Weights of a small GPT-style language model, trained from scratch on English Wikipedia: MLP 1152 GELU, no position embeddings.
MLP neurons of a small language model. Each row is named by its layer, matrix (up: input weights; down: output weights) and neuron, and shows model dimensions 256-351. Each number is 50 + 10 x the weight over its row's rms, rounded and kept within 0 to 99.
After each neuron's rows, "fires in" lists the words (lower case) most often at its 100 highest values on Wikipedia text that the model never trained on.

L11.up558:42 50 44 46 36 56 55 57 54 46 42 50 46 57 61 56 48 49 51 26 42 71 70 47 48 51 50 65 64 63 52 56 55 24 41 53 56 53 64 47 44 43 45 42 59 45 42 44 51 50 36 42 64 56 42 36 44 59 43 58 45 58 52 36 61 46 47 58 59 58 51 76 46 60 42 55 54 70 63 50 58 53 54 57 35 37 61 44 48 54 63 56 47 46 31 59
L11.down558:40 38 43 44 49 51 55 55 53 33 35 58 52 49 52 50 42 43 66 57 31 36 58 33 54 46 55 43 57 44 56 40 53 61 61 49 40 42 48 66 63 53 44 32 31 46 73 56 44 32 44 44 30 56 63 61 49 44 57 58 54 57 52 59 48 52 52 45 39 78 52 52 63 46 44 59 53 49 50 59 44 55 32 57 64 47 51 48 48 46 53 41 30 48 60 51
fires in: "to", "on", "of", "other", "as"

L8.up191:45 60 61 59 35 39 35 56 60 42 42 63 55 40 47 45 37 63 38 39 47 47 44 39 43 63 54 42 41 54 63 64 68 55 69 46 34 41 55 51 29 60 46 59 48 31 56 40 36 53 42 49 43 64 48 58 35 50 58 41 43 61 40 52 63 43 46 44 54 44 62 58 59 45 52 47 58 60 50 57 39 52 21 44 63 56 62 48 60 44 59 60 49 49 48 55
L8.down191:57 49 57 44 45 37 55 55 40 52 48 58 41 44 34 58 45 41 49 50 58 58 69 40 45 39 59 57 59 63 55 35 46 45 47 51 62 61 60 47 46 51 38 31 58 44 65 62 64 29 59 45 60 46 41 47 46 55 64 42 55 71 64 52 42 54 37 45 59 64 42 42 53 54 57 53 62 69 58 60 43 51 58 46 46 43 51 39 47 57 61 64 53 49 34 50
fires in: "to", "of", "a", "in", "an", "by"

L8.up502:44 53 52 64 70 49 40 45 59 38 60 56 54 53 54 81 63 43 48 56 58 54 44 51 52 45 55 44 53 38 57 63 61 52 59 49 65 50 49 53 48 51 53 54 35 47 46 41 33 47 46 49 54 54 53 47 32 55 39 67 34 65 45 51 59 57 52 57 58 40 42 42 49 61 58 38 42 68 59 46 65 44 48 41 49 45 41 38 47 52 48 57 58 47 43 62
L8.down502:48 43 46 65 64 60 53 48 55 45 42 33 56 64 55 57 68 52 53 59 52 54 49 46 53 62 40 59 41 53 50 47 67 58 35 43 41 64 55 48 54 54 60 51 39 50 61 71 47 64 49 58 63 46 66 53 69 33 41 49 49 37 63 51 61 59 50 42 64 36 47 28 58 39 47 36 33 54 59 51 46 44 60 33 48 58 41 44 56 63 43 40 34 46 57 65
fires in: "as", "of", "under", "head", "at"

L2.up536:38 67 45 68 14 45 41 42 46 42 52 54 51 41 60 62 52 56 29 31 54 69 43 42 62 78 54 53 61 53 59 56 66 45 56 60 47 34 48 45 42 63 47 55 67 42 53 62 51 43 49 53 57 74 48 39 34 62 62 55 59 48 50 34 51 51 35 35 55 59 52 58 47 58 44 60 51 48 55 44 65 60 49 54 54 48 39 46 57 50 52 58 58 54 41 60
L2.down536:57 41 49 52 46 55 28 61 54 48 46 63 36 42 47 40 50 47 39 54 42 31 59 45 51 58 52 32 55 52 62 57 54 49 60 46 61 55 44 45 39 55 64 37 55 44 72 28 44 33 48 39 57 50 49 48 36 52 49 57 34 32 46 62 48 52 41 59 50 38 36 57 40 57 26 63 57 51 55 64 44 35 43 50 46 48 47 32 69 42 63 57 45 51 60 50
fires in: "of", "at", "for", "in", "against"

L5.up972:43 58 55 39 29 44 49 28 51 61 38 75 62 31 65 56 45 60 28 49 46 40 61 63 67 55 62 70 38 56 27 76 50 45 61 46 62 39 55 59 34 57 53 44 50 57 50 39 46 45 53 47 39 40 49 59 27 40 56 49 60 52 63 53 35 47 52 47 50 52 51 61 52 65 56 51 40 59 67 54 43 50 40 54 42 48 35 68 56 39 57 44 41 47 34 64
L5.down972:35 40 49 53 48 54 43 47 69 42 60 42 53 37 33 47 53 46 53 68 70 44 40 55 55 48 58 64 58 52 48 48 49 36 66 53 40 64 49 51 34 46 60 46 70 60 69 43 70 40 36 40 35 48 56 42 55 53 70 46 47 46 47 65 52 60 47 44 38 58 42 53 75 47 57 62 40 39 48 48 54 43 44 41 39 42 50 56 38 51 56 63 44 32 29 77
fires in: "of", "on", "in"

L5.up539:46 67 46 35 37 46 49 30 28 45 41 46 59 65 61 64 54 64 39 45 62 61 51 47 40 58 52 49 55 29 38 71 50 37 57 49 59 47 51 61 24 64 34 49 54 42 51 34 38 49 52 49 57 52 35 51 26 55 55 35 54 68 55 32 46 44 48 38 46 48 48 63 54 63 44 55 50 39 46 53 44 48 35 58 54 52 60 56 55 52 50 60 61 38 55 58
L5.down539:47 40 38 57 40 36 62 68 52 32 37 48 41 55 25 38 56 53 67 66 40 55 46 41 41 43 39 37 50 34 50 49 37 54 38 53 33 44 51 52 55 52 55 25 49 43 68 65 53 40 45 64 45 59 56 59 49 53 44 44 53 58 42 49 36 59 46 52 59 54 49 70 64 53 57 47 37 61 43 52 49 40 46 49 49 52 54 35 39 42 71 49 47 54 38 39
fires in: "to", "on", "a", "an"

L2.up752:64 54 66 35 57 50 47 44 42 53 35 68 74 40 62 48 57 70 48 43 69 52 77 52 40 64 39 53 47 49 54 57 56 61 48 48 46 36 43 30 45 53 54 62 63 56 36 38 43 69 47 26 50 34 49 61 50 53 46 55 53 47 34 33 44 54 54 38 41 51 38 46 59 57 39 40 69 29 65 44 47 61 58 62 50 57 48 52 64 36 49 41 51 51 57 57
L2.down752:63 57 53 36 37 59 42 58 40 39 54 63 55 59 43 51 62 71 51 35 53 43 78 31 56 50 47 34 61 47 52 54 54 57 51 56 53 55 47 54 47 35 47 58 53 51 60 49 63 70 48 44 42 47 26 36 55 59 49 51 50 36 57 38 44 63 39 51 57 55 44 35 41 42 39 40 36 66 60 43 54 60 28 66 50 60 52 50 37 36 41 26 57 47 54 59
fires in: "out", "under", "endless", "during", "end", "bed"

L2.up252:35 56 24 41 38 34 60 40 43 53 46 42 49 44 55 69 54 66 41 50 80 56 61 55 56 54 43 30 60 63 43 48 55 37 42 49 50 55 67 64 46 68 35 46 71 43 46 57 48 51 59 40 67 46 78 49 58 55 46 34 64 45 52 30 41 50 46 36 41 42 55 46 41 42 56 54 56 58 73 35 35 61 53 58 46 50 30 67 44 61 47 53 42 46 51 39
L2.down252:46 42 49 44 58 70 29 63 43 38 52 63 51 53 56 59 44 61 55 63 35 47 53 45 46 55 62 56 36 40 66 62 64 63 65 55 67 47 59 43 38 51 47 35 47 51 50 32 43 51 59 53 34 49 58 42 41 39 54 41 44 44 65 46 49 61 55 56 60 49 38 54 56 57 59 54 53 69 38 59 60 35 58 40 55 27 56 58 53 53 49 44 44 35 60 46
fires in: "of", "on", "to", "with"

L10.up817:52 35 60 51 43 41 47 40 37 68 46 50 49 38 77 46 53 49 42 55 69 63 54 70 45 44 37 49 55 53 50 54 33 61 54 54 56 52 52 55 36 71 37 52 55 46 49 39 50 59 53 28 45 60 35 50 44 64 64 51 56 47 47 36 46 57 44 54 45 34 52 50 54 45 27 55 47 36 63 45 57 66 57 59 43 35 64 60 43 52 56 52 65 51 31 45
L10.down817:41 31 47 51 46 50 45 47 33 58 43 57 43 38 49 36 58 43 35 36 53 55 57 65 61 56 51 70 56 61 55 59 40 40 38 55 47 59 43 59 44 51 61 56 57 45 39 58 42 42 51 59 48 56 42 39 57 53 44 57 44 33 62 58 41 57 52 57 54 54 56 58 51 68 67 45 60 48 48 50 41 40 55 39 62 44 45 56 50 37 44 44 38 43 43 39
fires in: "on", "of", "in", "for", "website", "to"

L5.up595:43 52 50 64 43 56 46 54 50 48 57 59 51 59 51 43 42 38 46 42 38 39 63 45 44 59 35 39 47 33 58 60 47 49 56 30 57 58 42 35 37 69 51 48 75 47 47 48 55 52 59 42 65 54 57 44 40 55 47 41 42 59 24 56 49 55 56 45 49 32 52 34 44 52 37 49 56 61 64 68 42 65 34 62 48 32 48 73 54 59 53 61 59 35 37 75
L5.down595:50 46 42 50 33 40 48 57 61 57 55 70 40 42 44 55 54 34 44 46 42 57 59 50 66 45 46 47 51 50 58 43 48 46 49 53 36 50 64 61 56 45 53 47 58 58 50 62 41 46 47 46 46 63 37 51 44 42 58 44 45 61 51 61 51 36 37 55 51 54 51 58 62 68 53 49 57 60 49 43 47 65 49 51 57 55 57 48 47 51 53 41 46 55 43 40
fires in: "of", "to", "for", "after", "include"

L12.up795:55 44 31 59 63 51 31 57 28 51 52 66 64 40 57 35 53 61 55 51 39 55 60 46 46 48 52 41 41 49 39 42 63 49 57 52 56 51 63 56 39 56 41 47 54 43 50 52 50 39 63 35 64 53 54 56 47 70 62 42 60 54 52 70 35 48 40 60 70 48 48 49 52 41 56 55 58 48 60 46 39 48 59 68 53 40 46 61 58 57 59 52 44 51 30 38
L12.down795:38 49 46 60 47 66 39 62 38 55 56 47 34 45 45 52 45 47 56 43 54 31 50 61 66 48 56 32 39 55 55 46 50 50 54 54 47 41 57 64 44 43 33 30 46 50 25 52 51 44 49 53 65 57 40 49 48 53 55 60 50 63 46 62 50 45 44 47 49 60 55 47 56 59 54 48 61 36 64 63 55 42 60 51 71 37 59 40 51 42 74 45 62 51 54 37
fires in: "for", "by", "in", "and"

L5.up830:36 43 40 42 48 54 32 61 38 52 54 60 59 30 53 58 51 52 36 63 42 57 59 56 48 51 49 52 50 45 49 53 57 49 45 44 38 41 41 29 47 74 26 40 50 59 43 53 25 43 46 47 44 44 45 44 47 48 48 46 47 57 37 49 39 54 43 47 69 54 40 44 42 50 57 40 45 38 63 44 48 68 44 54 39 41 64 39 55 55 49 47 62 58 61 32
L5.down830:39 51 45 47 51 45 36 44 58 61 44 40 52 32 51 26 57 67 52 74 69 40 48 45 57 50 61 52 66 53 49 53 57 44 63 54 25 59 39 53 54 46 57 45 37 33 45 50 61 58 42 70 61 52 58 48 39 48 56 51 45 31 43 47 45 48 69 47 53 29 53 60 58 29 67 47 57 59 65 36 57 54 44 39 46 61 69 62 46 56 49 45 60 48 56 41
fires in: "back", "by", "along", "on", "head"

L5.up799:50 51 45 54 63 47 38 36 59 56 46 49 62 51 65 30 42 54 46 46 56 60 56 60 32 38 49 44 61 52 55 56 70 56 49 65 51 40 56 44 29 56 36 68 35 45 25 53 55 39 51 44 48 41 54 47 43 65 34 49 48 44 47 40 53 47 47 58 48 45 38 47 42 60 50 64 54 49 72 52 54 55 51 53 58 53 56 48 55 54 38 47 52 38 49 35
L5.down799:65 42 42 53 40 61 33 57 61 50 44 48 48 51 34 61 51 37 46 38 40 28 52 51 46 52 49 65 62 54 56 48 39 48 40 60 40 47 52 55 42 46 35 65 68 58 52 49 54 52 58 45 73 50 28 53 57 49 46 45 50 42 40 47 46 56 42 58 63 59 35 53 55 68 79 35 44 59 57 43 53 33 51 36 35 53 67 39 46 54 56 46 48 50 33 50
fires in: "out", "post", "part", "state", "end"

L5.up818:38 71 47 45 68 61 65 49 46 35 47 57 61 46 54 49 43 37 55 55 42 50 58 54 42 55 53 58 48 42 37 61 80 55 56 49 52 52 60 37 43 61 65 45 60 48 50 43 41 45 31 52 47 48 61 47 59 52 46 43 31 55 42 67 46 51 46 46 51 49 45 55 50 56 49 52 33 61 49 50 47 57 56 55 53 38 62 45 61 56 56 45 48 31 45 59
L5.down818:41 53 66 71 36 57 44 61 74 60 60 70 40 36 27 39 49 64 62 42 47 35 48 47 57 38 40 55 50 56 52 24 51 59 52 46 40 52 40 49 52 43 41 36 52 43 61 48 55 47 38 43 42 59 48 56 46 57 47 41 57 39 40 44 42 42 58 35 51 45 54 33 52 42 65 50 47 51 52 52 55 42 51 53 51 24 42 40 51 47 46 50 37 58 54 67
fires in: "of", "among", "with", "like", "similar"

L8.up407:40 46 36 54 46 47 34 38 40 55 44 58 36 50 68 50 63 38 43 31 58 45 62 54 42 46 54 50 60 49 33 58 44 42 58 44 62 39 49 48 33 53 42 53 55 42 57 36 39 43 50 32 59 63 52 28 39 44 44 63 45 52 40 54 38 61 43 44 54 51 49 49 49 49 42 60 66 49 70 36 54 53 55 45 43 43 42 48 56 50 52 54 42 54 41 54
L8.down407:45 45 44 16 39 63 60 49 64 56 38 52 65 66 53 52 61 58 53 65 64 47 46 67 70 51 59 43 50 48 57 55 47 65 49 63 29 46 46 61 64 62 56 51 47 50 62 58 66 44 55 52 45 43 56 40 52 33 68 44 56 41 59 38 47 65 49 53 67 41 52 50 49 70 56 43 43 52 44 44 49 35 55 39 46 60 76 54 47 49 40 35 52 44 65 46
fires in: "on", "of", "along", "under"